Weights of a small transformer language model: width 384, 23.9M parameters.
MLP neurons of a small language model. Each row is named by its layer, matrix (up: input weights; down: output weights) and neuron, and shows model dimensions 160-351. Each number is 128 + 32 x the weight over its row's rms, rounded and kept within 0 to 255. Numbers have three digits each.
After each neuron's rows, "fires after" lists the tokens most often just before its 100 highest values on Wikipedia text that the model never trained on; "fires before" lists the tokens most often just after its 100 highest values on Wikipedia text that the model never trained on. A number after a token or word is its count.

L6.up667:151165150164190121083109063113102119134120126134147124131123133148065075093148142139183134107103077200130107078113070106118120114168110146099118179096080097142127080173143078174123188124135130065083166046109144170080154096089060079107149090091093171170110121122131136140108169134074179110184113146149127111106149109154150118171201076141212138100159088152130107127137107132119164074112167116126159142145158173152144120155120133133204133090135124118160151148161115082117153120138164123130091097140075104091113116092169183126124163125103122099096095084152182186114184080134136108
L6.down667:099115104097219124138146113119132171098120127145174161142104128159105133179084097160092156121132144150097075112172112145142139053129122109143113169182078173159121177114149095128149089138131140125129062115147099073136106102096135098148134081159186111085120148135109093098156123113135148200096127091156124097104107144111115090142131101152151129073134079162103141113123116122059112094185073162159128108076104124129140189165098123116132197108142088148151115133085100112109140135147135053146102141098090144160106162148117168108140159165135076124133102080117136096225127109154139129
fires after: "\n" 25, " |" 14, ";" 7, "|---|---|---|---" 5
fires before: "\n" 27, " |" 18, ";" 6

L4.up251:116100160107177025107139081142126131109144083049141171140144057132130096112107099145088135173108062146158142123079109134094150174113099137111118153115159098108144147153157140127148178158104088114146143144167110093103098083140100117086090142137075094151107113188126128101087162102138145159099127161128216159120098099209120065113074111154195151110140079143120170158115153087153140169130115129139121153153117107079091196129118149104114109116124170129136094153127117168126145124120096093130084125119174130145109088175208076173111098058108148111165071152094144046138078104131106141
L4.down251:188071153153086120158158083128109158152157140162117183141110179105145130177068106133144137121138097137085087118111174061173129119064198135135093130072150163091128125106126124069058081129149198098118105108147120162181181109161108167078101131158097091169126144125129093137094136119159078144062075103092116124142144196124142112150051126125123166129095135126117154163157147146072147083109114134130122175118049121179105096114130136107159129174120175112162137136135141170123130097168082161120090143143131125039090106162056166140153124140104235117076148170141119146168108107145125151
fires after: "2" 15, "4" 10, "1" 10, "3" 9, "13" 5, "10" 5
fires before: "2" 11, "4" 10, "0" 10, "1" 9, "5" 7, "7" 6

L7.up63:115144044159138146137099137110154118155140132082176212107145154177114094134156091172139116160124112141146175123094156156117180157125129159134071120126117131135157146139127113095089118134148111101129092087207081153128120181091118128133107124137090107073123105133137048145110120083155092123116099124064193124134073181110169122110123134113114177068165104071144108175183166117093169166137109165088136089077098151076130157124168154111129152149170169150120183095120067093174092166087114115057100102123148081119169164148110128165157111123114089203123116200099134094149085078086118163
L7.down63:122126072091099097150121096141101143117165160093169138081126140175080101118073135229116166230075154154150138096161155116098126125093141153134092120172138158080165120129216074156068122115121173059126133119147148098126142198173114124135090173125010077102180118081151111153127168147202128130103108111108167124111144193132053119104144127156125141092151050103138086151090112137130148145137134117160112157120116167095168158130103070113131088117135133153118222099156134087147076172066088114118104160156151092122147106177066170160152148108129150179120091108143080072068117155098138105
fires after: " | " 32, "| " 29, "–" 18
fires before: " |" 36, " | D" 4, " | C" 4, " | T" 4, " | Al" 4, " | H" 4

L5.up770:103154159169142150137181168183143085141130091128145136162124123130162121110127047172136138130053130132103147156174139129162139100139066103102100139137117115144118120171146144072078103166049114086140103142131129105112176112099144088136172129098096043159157094093078138138135151133125117116096128148136076097123180122111203085124136136165140103158163151121125143111119140140112113086140189129089193111132136170136103106151169095143173165057106053139109184255078135114058099147067095178085168097131057123112108123146124147154104096121145127161158183090148142122130120126101164116
L5.down770:213122156121127140165135113176144097143078134122107068158157146140131170099126052115204122129113104128130082140127133126161134119157078113148150053168124101168096105115102143122132167183115109206133128169078154108063142132140147190145130139126103137112168142174119116122126080157178156159128141117119193161102148159161135071048136118104086070108135129155157150123103083118155149115084070176153113091119104102136114098068148080096136136062166110144156159137155087140125150154128074183147104135159135115099165089097175132099115095057161127157166139096128077096066135126158147129
fires after: " | " 16, " " 12, "; " 10, " $" 9, " / " 9, "-" 8
fires before: "." 15, " | " 13, " / (" 9, "," 7, " million" 7, "–" 5

L7.up577:088137118216105096145122146065167210129151124142161107117107229103101055121127161178122091119102103147137091170089093140161097095137180114138083134092165152101111115139111100136127165093090113162180103221155157146128039104120134082139099125167156112124128132124121148147173125198154152107174084111081125137105113219134140140108084129139176113114149121120101140151091129142132081114139135146132119132140122144118097190093151190153078132091154126082147158149119131133112150136137132127141154151156166148129141183115160163153167120165134124064167150156148164123121158140106132117
L7.down577:113101091176065113120118151185148166077111132140131124156141138121116134128197147147108161127127155182149114130152103146130113158052134193141115117157127131106113109122111134171056168047132128115164144139160150166176116099115070150096163153152167103131080095176066103115104140165154140086119128075111074153150081089110131149110113110195087138120094118120077162085117124112083144121148120101141168081167068144133081173115129123189040167142110200101076107179152134148109141120145204131119181177128099134144166100118142133157105107134103151107119125101147092132113128082141096126
fires after: "0" 46, "1" 23, "2" 5, "3" 4
fires before: "0" 84, "1" 6

L5.up35:142075172127167097190104142124154155098117090134073146218162113120107131170082077121138137083145045141109129144129138086170163167124149096158126137068178131162152091138108114156094106123130104137092096093065095139110132115151130116107085095163153128155092068073119103127137133076151123138154165117137118133145074113163146095149139129214111109126110093082125153189163150116175133132166132131080131116128074143143149125140064151122149151094118153128141141087086172179098055145146163113147168106117089135011055173083134071191131053130107170145155037142139116168183151125090145125
L5.down35:175121146128124116129136159140170175153117109204075153136113131142118127123110112083175155144116164123170148095133110174106157116101177161175098170103155153025142137089160133106099102117077194080079058113113108090086153123128079125120151156169140085090143176108094129200133166129118173119130091120167137105051100087092096136146090110099119119133060121123109179141169096106143163169154137118123086115169084120158169109127160120161147109143111153122163080104141161134130111105132129135116120137177137129084069099131129124148135067128086194158057108092154182180157134133171148125
fires after: " | " 57, "1" 11, "2" 10, "0" 6, "4" 4
fires before: " | " 47, "0" 10, "+" 9, "1" 5

L5.up1247:132129153139120116147124145161150103130066104100167100140140100118125114019091133097156119096100071110147127091094141041155091096128135059113098121123177108023121052139139096105139152171132080109102112097145120101131087141147084145161150134137144158154157066126072137067119099107136118135100191038121114177113097108150181170144103106169142118120151106105065134178135171141159125162141127168081112100141112165107114119134089168162127119151121128177092130148136144162162123112111116096118071117089145157184146107140142090190144132159149186133138147125105122081103069077158060157
L5.down1247:185158101194124105144144115083149191136108105190108159154175140106080131109114086119153125136096154120102075120168152128139128124120173107153143179095102162132137193088130096154116116079128179090179106111161118143104109157101142142093113091104095161155114154115139127189126134135166159108096184079124128180077160119109084157127127168170144110134088115138129134121132134154149113155128116109118085192137148169169115088148138116120060145127135115054150083113087162119133118164096093100174102137167117148068074159119118165152096178135123156138132100115096148136124142143161105141
fires after: " | " 41, "; " 11, "4" 8, "." 7, "2" 6, "," 5
fires before: " | " 38, "; " 11, "7" 5

L5.up838:125088156125125124084112119153145160094083039144153163148097157102104143092132105075163123097143072080140120127143151107164161139137149062132133165217087148117130121143106169185185156153142137115129147120088125173131125118094095139151057154158120179154109074158124145111180158089113108128119102092107115159084078110130169125161069048139171080140133222091093130079139189127126154116127142094132095144123120138122152107021105136150138078150139077149138121102145136147146107064140118103158107141098141117126116140178122133145127220150161161106133126127083162113091126145159168163
L5.down838:131167075110121088115126060125121128100126064179071143151120102137110062143107094108069162203153112149108130143125142090143098141150153104129103153069178156147173099129164121193139116133152142126100091139172121105108121110110160110109165139153121113139093139111180118072172140153112111117065139094135134117100148146161100138110135121177117119147156140144099158119152077114129144156106130087103091120036122158138150121113129137125120115116135078110079099194125117160139074178124125160147087185098159155142059104131185171121074173104174135137113146087127119106136123126098087119
fires after: ":" 20, "\n" 12, " | " 12, "." 7, "; N" 5, "andidate | Votes |" 5
fires before: "\n" 48, " |" 15, "." 12

L5.up639:129133119154105104095101171158127092153157117109162106090092198124149109092109119139121134165105154173164137167081135057113115096141103143091111072108143109092081063123159152118120144101111146167169109151153105132135115140110206088136154148127096128146117087137109105082035094098130153090100105097165156112083154106149057175159154158157147156130157038128151161154195064108144193151142123151170123108127143200129105163186161061080102080157082121082100101163097102152095133155063123097116128071098112114228147137111080061182171113105107103111152155161123145044172152140189146110
L5.down639:148131176091111148075084156099101185137147132145085156100142176095119108170124156119170156163153191082097155123116171125099122142148162156140126193135079169112152158159105139156136198149138199118150145109113070157172150129092123102132127145158151124112107223183167129179140143177150176162118133101087135139111141120095066109137030131107146144068073089134099130176157170144100107128110136109179116108099134108172154078148128154181100117134164112082127129150152137128136094070147130118156137171192136118120096083140064233112156159128109111123107139130123141138126162080152134204
fires after: " | " 29, "0" 17, "; " 8, "2" 5, " | DF" 4, "1" 4
fires before: " | " 31, "1" 8, "2" 6, "; " 6, "3" 4, "0" 4

L5.up335:119110111135143091137138142101082140134134150148082104132096168180097126126209141113122168170102124090134089084149076097195113133127132093144142159130142147137151141111117118153103167157174115130104149148175074102140185140118117115113163156133123136117070177116120080133102160027141072113115133144151091079157097149186145131163155174153074195112091137170067133186065144120202144112149104141130135160132096114137170158151110144110094120133166143112084112103130143143116115141146163193143145083140132158145094093112156093203186081116078138083117144096114176140156143125175111163
L5.down335:158150154112139114069085116118162186149073108103116155090144118146153143200126116092131155116118163090166110126152118180194111091061164115092102101110068143116116170136128096115161129138140172157171064073110116095155128076072121151088137142164140119102076130132083143130125104090167106094106116135126093104113080171178105144101131160106123126150127164123135149112143096168114165132211093099195080148142116107161160161157141131115133128135135112188096145148153166132132251132139113116121113059078113171156126119178154143165168152114115182133124161074138153122173189141174109163
fires after: "0" 13, "1" 12, " | " 11, "2" 8, " during the" 6
fires before: "1" 19, "0" 15, " | " 11, "2" 6

L5.up1302:118092134153120161144135169145051148145063128114061138177120144213106105111148112125108081120072135140131119159092114101118135120127128098106109132154082090112132130150182129113097180175150101149121058122135090124109128113087086141131135148127151141118129078086153122181145130056124149085076153113180118105149096085153131065144125127154161129109100137117102177222105132109144125146118090138107177148199097154173078128048133118099120165139104129148062075109106108203125128153135128197091116109105185176131074149169148122142143149144152177108105113141144119136178065146166071144
L5.down1302:146148115093109132131115093118159132137106135218062133106122140155067137156080178110105140150075113139122091161170211115133113148101112140134137065146160141161154115156156180105083123157178078077116137145146141122151061096138095109136141123112159113124113202134143097168079138103117130125119151155153179191066137133142105139177056162141118085105115088144189134151120148087125127120113135129063083079195118154165102172136101143117075120116116189079137109171139079094107092083097111150119123149112172145119061150095151101108132150127125099143124103160143143138136097115225170105
fires after: " | " 30, "0" 14, "2" 9, "4" 8, "7" 6
fires before: " | " 24, "0" 12, "1" 7, "3" 6, "7" 6, "+" 4

L4.up127:129113147081102120069140089147122145147064131068131135119161131084111125152098080061167095142091167144097144098121182082213176114137147143109125120146177144096097079129046105105130164128157125100142110105135129198188170142113169089143139143129178083123112142127137155125111146131136093133077144136123101096103053075147105126149035089164145161078131102109084113138126171194100134116092123129158169075169141187136147100145108155117134157141102118194141132161125126191171151119186079168083140141137086194133136153069207093164142145168094129145134086099152118119120157100102104191
L4.down127:173112183177125099180121108162150171110101098159113040096127140150128175119150158181137162054205062159151114153139087152087134093168152124132108102106065219127094100183153106132164118154077062094126148134098146115093078162115110099075137141102123131180148115151095074142146131124135173109107147135090160144115136128214135158090179133154112167106126141098158089122148170099080147140138100113113095142140148146168159136148190157184059091101160056112164145155106148120041159124138162110160125131104163129106103117161124148129111125100142075083102176136155154176104151156138136090
fires after: "\n" 19, " | " 19, "2" 9, "0" 4, "|---|---|---|---|---|---|" 4, "3" 4
fires before: "1" 26, " | " 18, "0" 6, "." 6, "2" 5, "3" 4

L5.up348:132088174127163180117168086136172185129154101090098122085103102145096144127123075172127151091170174096068169156127139195089028120128130118164176124150137084123119156082144117107120168120177150112105136100187130147134139181100128173162105166120084086034137134127123124061086088159080076192171148176115140093073109059139193074134170128146125116050140091184120087086128124131161109157153138099138129147111105113083113188130138124109150118106145133154171111138111113123132124143125155109120160142158135076064099100154082187121147096092191165155140036149120135119083116154126178076
L5.down348:150171108112098122079102173086075133133085126171147154095158121134228104124149123050204093174137136137160102142197137222099151095122093113170185115123081175164112116070107085110118158134126153133112120119153123121099104116105107146174133141121147132147166125173219095144108130138124165126120153139103154117111171126149148080121125133080113102127118156080167099053092108152085145111111114125114136122125146115215161103156094114128108163133092113194162112125066157135120079054104070183139112190165132160112151071133147118090069157128113098113127059123164126116098129129154131135
fires after: " | " 36, " " 12, " |  | " 7, "; " 7, " |" 6, " round" 5
fires before: " |" 17, "–" 14, "\n" 11, " | " 8, "." 7

L7.up1026:140164136165200155165115110093132148151112122131125079147121143172064124162118106113105107162118200097101090187123063121133115157103153113079202106134139082177159165158097096088117096194134103121124128119190167136137142096116111116136107117138160127145097091145107150111125130100073178145115109114151139140096179108098200116097139121098191128123168149170101120167165127100128119132178088121124086115186085143097134169107161071139139101141135179173124128217101125137091150148075186089078148185107097130115167141137057152131095137168129137155106048095162112087146140171161160146
L7.down1026:151115166142144076172150132139102138138114165149184121065176125122154105097129108184152148120100089128149164095141087120111114157154099144178161104138111179094120106125155038113177161108155081188196146153115105171102158144118059140116182143107138172109143104164156136120098148147144105161112069133155124090090153223147098122122154123134134092132135128115145139099083106108203115112136149137144152139114123066155110185118134108099091129092167138139071106110119143057047167092094064157129131142096076136187107132145112125152138099159160148083159174104172058145152106120112116123
fires after: "–" 24, " | " 24, " " 4, "63" 4, " |" 4, "." 4
fires before: " |" 58, " | S" 6